config.toml
hidden_size = 224
head_dim = 32
weight_decay = 0.15
MLP neurons of a small language model. Each row is named by its layer, matrix (gate and up: input weights) and neuron, and shows model dimensions 0-191. Each number is 128 + 32 x the weight over its row's rms, rounded and kept within 0 to 255. Numbers have three digits each. A neuron's up and down rows have the sign that makes its largest values positive.
After each neuron's rows, "fires in" lists the words (lower case) most often at its 100 highest values on Wikipedia text that the model never trained on.

L5.gate283:072106133148134088161102078146124081111162148110135108167092139150163123146133153175188184201108116090154131147114188081136146095148114152139157137086156130104169110073184094088101115109138190187127166140117127153102159121096123113131108117116147121171124210149127123127100127122101138135149072106171108108136120063109158148130115095128158133089146174136078163171160057099167191084144090095114107094071134106099092165086117228174083085106128060172167135148157133173116174057146121136143133030139120127115059101147112109078129155072158132097137100121173094151100104126130089139
L5.up283:175151179124107138168115132121116148124124118163113147121075179104155094200140121163134169136129083075114130058112112128163165159088152184121109197086132143161154095156097165210125118167118197117088118099117120165091115113066125117102147129111104115179158200131177139126100112166113182094144118112099098139133127151117130102076076171060208149126121122097162089138172146195144158129137105078102113157105147108143158118144175157149168107111146152147128169114134134163129144122101098115176166158088116168081125078173089136108075155106124071148107179122143137136134164115145136032
fires in: "he", "it", "she", "they"

L5.gate100:119111125075121145103147132141113124176128149143174150144144123167092099130126109065130125089162205105102080137134177157046101192106160120150156152141109127085104101167085151158154111145191114174178113129157124127202162083144095139072203136143133126104094049108143119137131150127184127108107154086109106124137125145148175054161167083121076160139167114113123125168102210118142091130172156151091128128159147173125135192127154142119104170133234142102126082165109088076121097136147130123150146159164131184117105161068131149136126160109095119123142129089132113130125091126151103116
L5.up100:131133147047137117115119152176162121114127111100183139077125131112140071109115125150133117182175118133104154170166118146104109149149145135148083190136104086180117108132170114096132126201048157097131121156116113146164146165143214137102119133148106166152075113130091188174090123096143075130104107104109086077108129141127155080047086069104109089183083180160175154166074161134072108159063115139107175188146163156147094139160152098151177149100130122163175068137126149048131123151069102102181089119107077135056117170156148145115126137156135150143076128093126157082124099132135119156
fires in: "used", "built", "developed", "published", "released", "sold"

L2.gate196:157136128155123075119165108160110091118116103144136164150161150135141144100154101173089177182126064184134108089101132173083092121087084116146134043095126139141233092121081133164100180159182146147126130180202054114113111124104092171151139095113156120105117107143165143167108155090068187129077125145102157111127133127095154091146129123112095130105151113086166119160140156137182193103127121124154132121172116121141174110174164101125146166150147094167128131059154105130134109144122087156143123103143152130116098149109153164135179134125214137132106096124155119111220086123143112157
L2.up196:185091085171077133137111084123107125183168136137097105169102136150060134108121070134126107094155134116133149092142150125138112090126129185132172160180123118119123095143139140152133133103124157113189123181103126169100167108228166134088094123144112130108153114184146150098128077173165058133187079104133136150126125102115131147090103153057118111129155116165198102103152158155133109096131094132102122177116139076140180081097097110102104134150136110136088181055138134080157127143108091159105133121163137160077146102136082073099155122131149142078064119154123194131119154201142209155
fires in: "the", "galileo"

L2.gate302:156102107150163134127093094140141141104121158187113169137121071141144151150148154178135121147137147198121101190125185129128158104143080174191115116073153092096087105122163144157092121093150130124061155137155108124081140203140128168087148089086099184205138163111124172100143076085120153198111156170141146083107146165161068094133102150130129075084186104149160140113186080083147141109117141155134181083105102084095138145114069133162140075146150127149145149155103114146180118144137126091113074106093091060149123058099165128097157120103173152191109091124131172082139117159112146108
L2.up302:095167101115108096087115087122136154169107120123128147189105076150119152147171128113087149122154109104152126151164171113156055160155123140124128115102110045091102102113135148112143108104137104052137106170066117125113108131110146118184119146137098141190117087156159099125160125083204113143073120197118096107091140103147071120154064156072116070156167139064119190118138096161138162090078087101115132119165120101058108090151075162113096103132115131092119171101095155181133119196084128134128158080175103136126092137136095074170130159093180066171198126137102112103124099124138131092
fires in: "which", "her", "their", "solar", "opportunity"

L3.gate95:052184117154108130138105148093163151133140094114146121132101125122055086098131119121119124089130153123179171126181071086134096136127085131132122119199176129131102110119098150042170123135123060093135094125115138147113129147145116103116130166144147154126098172118170149152131146149138098091102148172165135148116043136159141151108085110171159196113148155084136095167129181132118070094124112127075146113168149082097101119137216205110122153112151132217136093152141148117120161127122125110091130131108144196132108155094139124185158169192070143063154120136112167115130113132150079185
L3.up95:110109136142157177117109194142150162089130098132088116122106103106113139171144128139108103121152130144114139130126147146137144105163085130128202083132083123152176120114050116152119113206163113131127154144127096096158157078132145112094141105128096104098161169137160099133073072145139140122119098098095162123140103183149074099125115100163145112147120140136082154067091131141085123185097082110211091095121117190110072187105160112107096088157152111172191099080099139128089103102239149091171119147129119155181160155137152127100188066082070182184147188147122115139133155145166176140
fires in: "between", "all", "both", "these"

L6.gate332:117230117117125125144128144171185131144076135090144131167087077087140136133165145095058145169130146171120143119126133110136119125130136141109149106111149149135068112118106094098100135142151067104176088100135192070157119106157062090124107147128158126144113139186068127143139142127134077095118147161105134164124089110085105156135131126140138149061127142055062068192103131075098146159107158160131153096064160159167074074096134113180093090168159139175060131106156115122136106147152169103096142129135127154134038113154138118108131104173126143130101086139147080161171160156107158147
L6.up332:109099122152145114128138138100092108103143130138090118125199088139133156148188132091109121128154125175145102084128164171122190128162078146146097139147152142121110069143127134123186136076092087137165125111124099157149115171149147138127095137116116145134194121098113098147100173063097088089178131137151114189156103044151142185129151091071190122144102101115083132191096193177197120085127126115154110115092109090160131099128157148147093138135125122148160142105094150114148214103101088086141164144131202118124144146132161129128096132104110109094167152115103221102094108150191133235
fires in: "in", "the"

L6.gate425:113107076135111122136122092125137170125143167114115096085092101049146190129128101135136157098125110119188170134125101169152174133159091128111107127174127144118162160143148104171175108134125134135089141068082115099112166127139150165157173132197121140141137103217132124122106101099100122114061102154174133159167111136132166131116112100121190088161142148102115106111173164116174141167142080063124080130152117123146137123127144085108152146152173107149101139147206104172132091098114108102110181104108178145106070146132078197128070187191120146114130160160147124186085094101128121142
L6.up425:177116156129128173120113133105119147108073173121100098108131143085125157173128116139126117130138134088088088082131105161153120098112160097103167110083184165123114096088160139187074123184086086160084144085144146167115117173067135125174147148136182109123237168107171121106044104130122129113087062133128150156130093158057138201130171107122165118168121104130122133073134094138108134136150132070088055050169108127133119117090104140137112097159108079127184101052139134145157142143121132123076101149116116116129171131138092129092120160075147175120100111117149131107172147075098176085
fires in: "that", "who", "which"

L6.gate88:150126129130151137106103063116176139188164149115143132067142153084149166077150146117104064086172172100149131127161121142130092111193123106127123104112085103168134109130146132123225129139084148095168206160148068170110145114141124122205129161144153092123128103155138128119100043120131141116124172125125140130125064170126111079111140157129104116117158127118092105095129127143067087178123135110103095157119073103116142132088126153095156092097101104153148106097145154118102107141060127104111129068086113156106112130140063137173154127118162102119170155167132171157136191153190085139
L6.up88:084133128152094148129127146122151134128115096145113100098119118134080074074080078072123144120137166101125113094135179137074171117161124110138128168209171101096124095069079203122111120126139126063191178143149155124138141078179096163094115159079113152105094089134095158128050145120180157115119146109143095088148171080138060147117114137057068081105166137097146113141089125142172070105164141172162108162108162099150164087122157122117109135133106127145111204093144116206159123180121137099117171143093128160081139128111116079183164126105085115126095150122127124133127085168060159090
fires in: "of", "with", "from", "within", "than", "on"

L4.gate432:157117141117118124090121167128157159158087134140181103119119135115147141090111154111079168148080188071155190107109102170124122163184108157125170161156100152114101118071120084106181196131187159169107167166137097180138149128119126053145163123188132123128134151159113131202149097199110153150122121124136139126112082141130131149110105067133147136184161101128125130154154137142102111146165139144167093144091152181050108095066182161172170181172112084166150077129103133146126176122098137172208147107093152135129124147108097117145133143155160078102131206130156118149110164099167123071
L4.up432:106145140120162098201134130147187225114110171085183167079126156127137108145175159168149141174113145113141142118078118175112069154145152114133081092120180123127180171095147126151074087128125066094111137087143105239086084169161118125196092150165120129153139156165107163146131096166180144113080154155098172101130101082159104132097140106108172112125110137146145117154092191104132090133169084133108149108120096054126161136132132188181116120120078133135113136108163119106152059090061124138143153099103141147078129110204104185101109112129157161181166101109151111081116128131161104136
fires in: "is", "he", "was", "they", "a", "an"

L4.gate384:102177157130134121084149171132125201172136149138148113133139082143123129136122163111129109143147100120142122160155131107141080163093108139103129126226125163099117099142112102093157136126157134064107128075151106115140176138099161088137149172156109163132112117172119105124151142156141108083151076108155153128158123116164171096136116091124132160095126158084154097160160146071164092138148150088090044057104135155088160106159103193172186099196070121178136119171127086081124065158114188149157115078118168135168082139140097175182124158146155103160147125092094192157140140095143070080
L4.up384:144086136185157130134184177068070106144102126117138128134133099205142130088158137095139151112158129085072118188108076168172138061103132168150147147129107110176094125133122079063138132054152118113120127084139110111094105191088136074121169109109130164150113084176120123114160106130144101122132136103162143098141149144130154124184087115115137135173144120125126117102126060075127039146139195087126090118219133128061141136153064139137151158143101134132126149121097132130168124133126136067101123116092165160161116114174136117188126137095102112099128126121065149157143110074190073055
fires in: "who", "located", "took", "situated", "earning"

L3.gate131:167099158123130118133148133130109114111137108127129106163108161107118069108117124108139174122195122101085101147124110120113152039140099110149102105142115144183157130080112120158150154112143129170133165125124106113146127132123170179088115105118131163077138099142124098175150103121088126152088125059172109054167172045211117133138153127151181088171173143077127166099162110115154132162066144107075103144137149143086189104080181161040161150125100121128188157089101185098113110177089102161218138076135152108150159113181146147072165146126171133137103068142138099088109107186151123147
L3.up131:093177115111139145116153188049148097099165108116187093130204135127107162107109071109152121115169117126162116147187201124119129105134150122117088187131121102127162204106172106180176152138110146116101165136124108145136157146138142185201106085125107105107103162204144086134137109036139142108162145152102083119183166102093141150064175186122163165107124073164175137148148156152104155102091085171081106114093137086180140085139158071082141141102124089105140055157138081104145174152083116174167116103105117146121171097115091140139084144183161139133150101126125118107106083137165104138
fires in: "2", "5", "3"

L5.gate235:155110121146099160070146122170119118176172158116100092114115120071124130147136139088099132088128162122128108148108149139146115119100143125141134153120133142096053109112152105168148203184121194202117144171147074147078104145098105085103104133111100084147134151109202126108153220123136147072099103104202121101123095075135102084107174122117053152122108134117162146058144123136110128152156189124094104179111147121122093069157081156125095154094152125158150146134117126116152120098111125159076131196129140164056125175133110101118175094083108123103146188153113094157187146059167112169
L5.up235:153118071155120170067166189122186088122195141152128142107091151141078157154122138109058112122140147117108121155117158067203159117160085188142125196126091145123108079098113167110137129077053149110128122065138110169141059186165118110135182129107092124135057113125138184100121085142119123098134066177141164103126186117081154123056133163085122121075120164149111125138157085123082124100158145103081100109076078175136118172151158107148172085099132127126154140122099058099146090171165106118134152125186086200141151144106133143103154100096126135115188111122168156116065145125148072146
fires in: "while", "when", "but", "despite", "if", "however"

L3.gate539:137121122066095172137096123183130127102156137138124128105115164125119121123105144119145127112190131108139172118124111099101108115180156071014173167143129141119153101107166105155117119110144134083138106093094088155108165140125152091134038140145114102081120074163136113123118093153103096086126106125150083104076158171191172168092145126094161155145121123172131078095177117125106098144069144123107066171114119143143125116064173121150166058102160148120099058139073244144187131151108126081150122094139113154142090124125093140149099099109109077104094137132069168092106116114126132077
L3.up539:134086131055117156105112163115096133095108132150155138175144132142133128162108116137145104122102104083132125122125134134152113134128103137090206206129109108148081125142167119079185159105156195108085100123147078179129183161093161157092124106121129160156105128111094106105124124098089100131128099155137085122092172062190115180185136086078132153114071138151165103158077159091165116192081157125080121125118144092102162134113106161185151045077052153114100079137136162113144175162093128100162139088082081111143086114126163123133126110095105134169166111151107152156136124130227123108
fires in: "took", "can", "gave", "to", "takes", "has"

L4.gate89:126095119100149096129136161163140109160118097134070127145115195137105105159105126051117113147087203168158135064138106117101191112167176130171142133143166183164080149118149146103095097118136136132141122099178105149117135159116154176139094139126122191092107157082137136150147105173125138181055173206091144129133164105122134178184094190155104180147123091148107098101131180127123066097162084135123217095157135181131168104155100082144126123114147145122153138155127168137112074146191090124122141145135132142171074154098167141139111125137181115137090072111162074122146193144100172145
L4.up89:043100138146106165108067158101149094112092116096148122110157131117183134071174120164160108105101107103110155132152106119083128132139096091126069184084143172142148084093100127155123110106186105103114142109098106196171141104115053139075085101132102148124140122151164114123159125049108111131193143158127072169166188149092182104072173151164156115174083136073188106125161161144093103165061130064141150133165163071132118157145193105089116147145105175103167130133110150072139110085119116147140141132086114125077125160114071091183135141134086147155124154129120107149121093136116136117
fires in: "1", "0", "3"

L5.gate321:138176111179121146089126163095169123108119175112154146091087127055139149127168216147162127162088052145174144081117096126113093125099126128108111114163093130125121161114168110095132129134140133124143140118085123154093123166147111116230150124107179071132054092134171151134160142076117141073141176194108110230115038115127109121134132137116085198144059100130114129156136103197091135114125117114148107164119118159121140095109093174113152173140115165102138140089110156130121150120132091098165054150167118169190113123133125127196155138130082038152136154142149129137133112120129147122
L5.up321:180131126119138133074137071133130100120142209130201141107095130139135096096127132141093121133123139095044097165086144114118094083117068142117169149126164147131091143078143121109126082124136152101198084148123130150168092162124137085141052115135121115074142160135150153168146162135118085129092194154086119141128121145096109146121147142138144142189137139115133155115176103098086115200125097090110078056066117144168166133117127110165146133128046100117148167054113162130214107141131141128075176079151162147144112087147089150119122145160108065142163172085089139219143141136168098156
fires in: "but", "and", "where", "when", "while"

L10.gate62:159117091120087100108168138162108174092110146135147158070093071126152125113150162139110131137132161127103088147189093074104065147118103133117161164169118139108182100136146115108152175145084102117178162133167112125211143123137137159055122135108122124093127196172108105121156137069131100173103127134096174108133094128145114082148125068106160157125128179139123123097097174161130117145166189062163106109119132113111179121141174183090107082151155154160103156111170061123080066085143141172131087127103111137153114169105140155175118140117061157140155151140142099116178136108159078181
L10.up62:105163137129121097164132161151155140117183158094098145100133141177124143093110096109169090107099108198173138065211176147128168131141146118116142083076097132102140113119120119150117125170090153140140148163089114095098146107106125134111098091176143127109125125126153142099085094132143088176060055145096167134083141129106133041095121181140077127180149095128179132118131129165020149140162176110095192124158155091102121153129125183100114143208112148151162086093159164091103130100177161113081136126146094129128105121099132131119152155138096166125124129112189179130127199129107177095
fires in: "the", "to"

L3.gate259:141122118152100113116072121115145100112121149125070107158158158144111120024100172174129140110170113145173145077063116152089141168102135114146158135124145115138149084137126110080101125173161161137153133119103096155186092068216131086143136139141118115079180170130151140153065122179158073081199102086110149121152090140139157123135130130121137114119113195136131106104130195166139087120139161132111097143142149164163115118117123130083153148098115157067116153099115151117116171110126135112140132098086196174139195167096106125073150152129146063093020157129051138086163155122125097101
L3.up259:082087095149087072122123155129102120115079106138107127127151136162109117133102103177117123162160100128158125030055111102144130097149093152149136124123136115125190145134218170092176099197103129127131154112126153187152094093164185161152130107212101141092149163167126122140072114108169169129155128135158156130174123144145154134158131158148119097071116153152047096097135142145163129078114141122107146154197146147119126082134140083089161102131086189102140156086134121118114132157156123129148090142089111121141154110097111171097176139197110136140082121143161178103184118167060197149
fires in: "of"

L2.gate169:105178180078028138074153103134093100131092133185147135159123076156167193194120096100124099187130170113100110160169108140071190159172142037136172158112118161052160154082169138113150118070150106131140143126155043112074109137139108112113048109141110153091119106161131058118116178106083113141104120135143110097121127150136109130147135067143114138116161138090120114070075140202133159127105122080107114166156091140127130055148098089141156133139147116099118148150087117089090124128152122110096073053092113144158122129147158104100184133139103106092130122128130103083136144135078128141
L2.up169:167069085173173104139096154157118173151161147134133106138111142105065143180094110117117142110100124079148155073032149132071134122154075119117143080077106125141123115180090133151134134163195166104113113108135155124156187156069159094118137107136094183102132142109112119146147098178090161110138134128139212154035148087126134074117132085102193117137105130153147130136119113090132123154144120117165150138134086126101084097112112091115175175160116104155131144144185077136126057104108133137143166096099154113132058104081113086132139160180151150112126129203163039123102052179163088129
fires in: "born", "group", "groups", "parents"

L6.gate442:141150100190116089022152148082051115198197106143110128114168142149066150140169124175131092090067152133191135132105188047115131083143102095104105165152124108110107117186105084091150146151146141110152167117123080164091164038097120154121156136106165151134079185149105093149131118096140036130142154132147140160113073107130092109117180111076081147110121149120117151110078165112125108152145114182105086137104114171112052191145129118142154112181125125141114151154097137110152127094121133154186103042120105147150110136181102080118168107116095152086116161118154174131086142156136093153
L6.up442:101112136162102157132098185168131130096070102044110196139105138103106126148125145143149139120102087121068167124077096207101135129142131135114182096108124125089163081147093087196175106135083145137157190143128163146066130145047138138100105138107158159162131132165160134120031145143135125154167115130161115118145072150155066120154091182150145135126174117172091146106128151109175154110072118077098114158136155092119103115124134112151114062113102115109074158093137090130129085142117117160137140106091121116099119129110125203100102172130131198106081111146154156148069141155165148167
fires in: "s", "his", "their", "geothermal", "my", "you"

L4.gate200:143086126112133091118109177152145161144117153076173141134113124120067116118134142082101145083144144134129194155093150151133111151148075122121165127083107053157119053106138112097169127107092130148142171125077163094151147126155151110137130122132150123133107133196088144116099089182129124147123115052131102110139123150112095204160149047122165131128117168062169058109112185149172103158116075149125147136106144154112132087048145123133124042103106138140157092116120128096130124120120111160099145115092136206108106194150063109095125102152133114086067168113030168111165100107112163180
L4.up200:088096118110163165102147160155127144124101121107178123153052119101098073132088198117110116110099120069105150070156167145138088143153125092103142175115103073108132056122102147142136112138136168191133138112096160145126083181092092081112107103071168128112116092132133132116176091107099123196090100076169125143090100120158133216194164065098181084070050101081106117157088174112191122143113129091128161087176130117089120120133123152128128062092130122103152117119184106069136119147158139102088143110112136140170046182117081113103118128095146150124139148108092107083124178125157135142
fires in: "to", "composer", "guinee"

L6.gate11:106203140101140128157127145187127156142196196065169108175098119148136118166143120078115175116175096113200105122122142132084084155131123127106184220128131159184094094152129153153143135087112156170129141125116105106143116065134127141135167151084162176173055160127084100136139137098133154102177151099184156133142102068133089166147126167132086154144137098140094116147065172125122118132104132125167139178079140162132114131148197128164132148182186129167127174127082168160100141087129153154160084118098112154115159113119071107131132112115117082122074130085110116186178101127075150154
L6.up11:144156099157118156155109116112196171063114123112137155125089137145159118054112138107110130109149106140109161139092135143139159131154103146103107172118078076159088114150135103136065157058106112123073118104152094157111141186109046067114157128085139106114082108134130148047128092067120154111188108144059104125148088097192087073090133129127109107059170112071083163101158116131121045129048136091109101164110129137159189090132175160106121138156111180125107152163118168121137096120130144136124154141135117138073131169158149152158164130075108116146046146126096156163144153138184140168
fires in: "in", "after", "as", "when", "with", "by"

L5.gate466:148140148116114087075169125119123164103172124142166103148137163125124104171166142131114147097158133154145171138125076148116177128109095102110147105146104110156165099170145127081118105094138106115150167082103013139119131126158153095145174141067150166139157142207178135137053142052146052086094138123101139102143134137120153112087115135105100079144205136167067053105120124098056062122159162117106094133113164131138062132111161148170150141179166134136073138076117103093086092085199132087097106164086169105069135119127121166121141124073102111117153161124144142126094110136139149188
L5.up466:115076138136164085120156152115169051062082114153133131131124124162111075217158171157139135138149106209115082165121108137080090123118140126150124111131098151136115133063143146116086132145157117126184158110099152109153141184159135158200056121142138128078105146117151128195123113156106133132122122165084225131176146111133163111128151187156190113096163141135160121189168079116137148132127133177127107085191163115108117122168129126134093096140101145151187168127132162165119129123093090089126124139108148079118197041142157127138077110135112090180159172113118122116113098167157100106
fires in: "star", "w", "g", "a", "h", "one"

L2.gate476:193128129130176103138173123077088142136124112161108133144119144091124173059123069198150164136071127139075080112100082199105126087175125187178153168088096092145084171163074118087095135154157148162121193199161112166090085177061146170117144101123113105146159117132101144096135089138130102179104114112095193178106107128114129094141099141105132113180161060134112170128098098159160078120144122128146145176185141136067113130167107085040143155135108142110113067146156121117101160183191116126093129125108133103127115113169165146089141103104213154166149109154118124107137117176165120094
L2.up476:058151101166144141134148122128165198129150109159048162100139138149094123128177163122148125143150142126120132147134130171149149141168067171128139148117121101118104079118117106107112060181119159045157087087140127165081097099142116138176134093108122134137180115160109167141136052119190129094129093155176129128105140096126093134116122136074088111182169136152145115180092107086092120121061075140092114158147067127154125112145184096137136178180138107132128162077121163085118033114141101115150150126139145159133040130120127173214115121120100100150095119194130127181154118163147148112
fires in: "her", "slovenia", "wisconsin"

L5.gate269:119116112056148109155137126094144193155136135085136112172178085126120164169129106130090136110123144145152127080117150101130101155154112130083135141119149132179118136118078099099118077128150087137104127168114092174167099123090177122125168110101201106235157108127234181157108163097175049121067149144139129138123152117089132136123177125131099165131139088108068149148133148153076126137182132059166125154148150140161117115135158146140109117196150119105086136111151090088107140096104191144151126174131086165159104128157101148186099136124099107104103143154194143171095155164148148126
L5.up269:166106086168207123084171163138161118158209201100027111126158131134129150130151187149122154086163117075120094074111172123195153129164130117141109116148095121110185174116080039142150173131150145100083186152153107139122043165107109114120122113170156119159131104193159184127092135092188125119153130097056160127109098097117098117069083119119154153099124073148100130171143109163093117054102174133106066163126120067115160134174074163143128127133131106090088083160124106113183146125095117104192132158088125123153154138099174149145128086109121119126136123134140117144098132108164164140
fires in: "this", "these", "it", "street"

L5.gate172:101130093109102084089160143126105121124150126061126146186146107084130161178139157154165092057144158091141105158117105110084134100128092089116167095146098111087109096169148152143134144114125148143100169063177130156094132147155090136145052112103154116102073120166147120135159202083111115201131123164120098197118090099085134178148096127079171166106130176159161097079120154157167155102117121092088159106139120150073157093113151151129162082137108114120174111096099145114111083104128083186164114159110090121123138124145134142091023152140097113106137195145054135111112132110130059086
L5.up172:192130152096159124102100184160144136139149164111084140169193151102150120119089100045154117058196065187096164107135125142123120132131122132124109097067162130128141124126041127120139097146102080080193138139172183086121151095128145115153116156133102144156101086112135156146149130129141168088144157095122135175107152122094155165147157109118113186131141164138177100141102131130105144139105147106129135185127126157177108101094108167152209109107140119086155130142172135084122146142114179152106103173091152199134169118128121156103105167176169055170075184132114117140087131183107119058
fires in: "center", "school", "group", "house", "stadium", "company"

L2.gate502:135144131103132068098171110155111120075120127195117139127136119176180077129096166117142150149106139166087093126155101138127124096160166158167158098071124123138137160163128118076085121116091104141092161154144097136195112141064163172151144097103111155120106137123135122145123114079102105179144118177113146091141208129105113094095109168112128048134159101141158116116106109170146188107153163186137135106145136148108134117195126077084107128152118136132097169145092104099113118178150128072159113144089124068142117056076173135084138139135165146174159097202132110122176119203139130091
L2.up502:127103103172092120086088135132124138105177075165081108158102137149101177141086147160144139148125110103157141105182169124106209160117116172131154179115160153168102146144132146120083144092159204147195100183093124186106104070115159111094165131140122170104186110185185105138138132116154114162167149199113161091140146139216104104135102103144192121112151145201115104138102126127067156147094161039119128117097096117167157146118151102114119109166067160103147153141173129170133101114117128111107144122153150116053097129183074123151158168188116107134168099096176130147085123139129071103
fires in: "0", "1", "petersburg", "incumbent", "hollywood"

L6.gate187:169121148071097134124123136161101079072105166116094103118145138127024153136172095119102134113169183098201148097113133206120147123141175086109137154136156132195133173081152105140167139153168130146151105099130167173127078124181072138132126150143122139163169122183099133156078131131181144161100158087173122118117081103164163121143105197147142149078155090106154103132142158153157109179159140143147130158132148110153148072080086163142148110108121085172108117101119072160063109126139136154159209168107128160131092145092116170105124123117142106106053154153108192119120107150127128110
L6.up187:070139135124100095190100077072130095118110150163165186090108096123167115150068142107126116103070135151111144113183099110142123128209139215151066102135075117140103146150114138159118118141149113015114230088144110145150138191084165167165096120077187099161068153070097130175127153159145169123090113095159103171174129119126122089139120141162159141157113113082162130182137131140134150090130112123107145121107168096134115094120139135103197146056142089155101084109089132089081171075161116122145113125142122069126118156158135127145125087169108120082180103102143093092141171097111130137
fires in: "2", "2012", "1982"

L3.gate361:145119140097170097157126139120122138121130151013168083098135136077170160114109108109142115162154109156142134120209130158094085170151099181089128155137198160139131147125135098109138120067113108140149132131097144116112174140116122109117150121128197129189114151129179160155122135136095120068124137119131157120191127109089119077133118117190166162146112145081091143110191112118133076178128055135093058085057130147090190103079137125169148120185068150181133105110101147150159123144120137115090117085227119085130164135107087153112164189122151129131126131116134176188083121108146104137
L3.up361:089141152056145134156108118090176067147079134137142143126123075107183124114166091155188102163192169136106133078184144143113152159152069110105160163145115114139126168161125156098139116084120148102126184122150131143144151164122114165111130146150147135144099181088113151138112069137118133116164132099130091124179140089112142126162103091198180112146171128200064119114085146141139116102121164119155099112091167101151127157124131131110122081101122071105055103084088080153093149154159168116101207165097082073122102122129107098104106101111156140104104135144162154066139151180137165141
fires in: "this", "there", "the", "party", "hamour", "note"

L6.gate298:140124161160155155100118093179124194163093088112078157139119131172176127140163195158104136139159176175098079090110190141142106123175130171117154176126129121096122150111114052144144098114110137152140149127128099191141128110126098125132105125192149124167120133135158144151085164158162135123088114070102159106160103088095171109117082124121093104106167069147135169183125174205139143106112131124109154128088141217061116127173127167171070198083151110144128145119112097160135106115097137128151170117122142124151119154176122198082064105149187101117158109156111068110072149084142181124
L6.up298:156092117138149164117158113227099128076183186122146132174136126127067139083113056159164091191145232105133100157135174084157108159138142121136178093112101112157110190178124126125145107072118108098108130192147136105173152160123136098133125083195149065103142155155160181080176118138132151114138141151160071094114177137125111172106096102103149133161135135108107164103134138182156139125127165178200156157109125146065115109163099105108158143141133056149135118101127091124163146084110170189095080151108096150094136130094109130150138130099161146162130108148198124140122149153089139151
fires in: "he", "but", "she"

L4.gate259:114187101135111186099158162105140147125171161059164148117125129138124134106149180095113113166165194130142185162110104067136119126103114139108126087144095167138075124136090073082116125082062133100134140077108080154127155130181193106160060107163168136101177161116136069135114117087155093117174195082093114123108095113134153151076131122134112071149163203133131150079114149107139125224120101112134105081117116144104144147115146174156158151157140127138106136154109097132140082107110119112088144090128177158098229121136084162218083107138053116137146142116115099136153115146161092159
L4.up259:133129097156173113082185184156248228143175138143117127145130029091128149090108188108151116163112091170124186174145082143175158138163129157127122092054107170139151136140127135153127078083105126154086179150157147140076096191170060107141141090095141128106161146143146109090081099117104162111071131146130147148112123090100158167121116118118149137165120167107125130140128173201158084116120094149144117092157139163088119122122111168136113131173141088172118149092152128094161118147160095099177130112124108101138179112155138086108109154097074128105103102100071136093155118112159127138
fires in: "there", "up", "typst", "down", "back", "a"

L2.gate437:121088118152133129114152130104166121105133116178077084157147116188138113103108130178142131082150101110058124150158142095204126128147127102197144122133103133091128137130138144136076132125107138174126105146163148108100086129119107178107163102099105151153124151089157093089158151109105130180110133161108109110091190094151106109139199158116104142134161031130141204125141088111126142093198108135118175137149144095133128153135097113059102167116144088114185148131117083165088139151231141137162097152149120038142177114063186149099150108047142188150127115123155057134178142165114164149
L2.up437:142106103131071125161106114127089167119162162132145136037157134104165086165103113108112111107118125131142072176184154151109112071121121105109147139088135118093149118161080127152092125150099079113167175151173147113145171113105082087108180132207100156127173120129124164138043133152151125152117103069080150135123102102153061074174108177076108071140164141165115132115086108169099149130211108129145122184074136165101168115127090118079150066148131122099051086100128169163138127158161114138079069126174139131134118139102133155102133076130096174142109123138112071098127197094134106104
fires in: "by", "robert", "michael", "jimmy", "chris"

L6.gate397:132107148099091137045139124180120149133107157134158176078177099130162108104099038118138125132175101133100145090154156139121146117076116141133120128151132129120128105156177141093127182107110076117150133166137088102132206062123198159081185110158124189136133149140130179178110147138178121121143168079130110104144139139123127128081124078113114154168130129114165128123070156105099137129095135142127136115145165166162126211135132121173232138118157139113142094116185084137116089162124172129125169070133169152063124160144113125160114130223123103113124136174090130118114071129178140142
L6.up397:103062141129058160069114134118230067108095120167131169094097117125147113081088100094102134114165082078084154104152113146074157115173058136160134135127131059103106092079130161149102205120085105056129147137139154126135164185103089149090195097116103154106131138152145158162141185128126088122177146126081115168084178166150137153142127145099147120078076156116130126131101138098096072071154141162125078095122201129162137150117104150075150138082165098132125129085192134136130105153105157100117136141127131118111114107145177133135163152140111096080122134135104122173092077118157102120
fires in: "established", "published", "held", "built", "developed", "produced"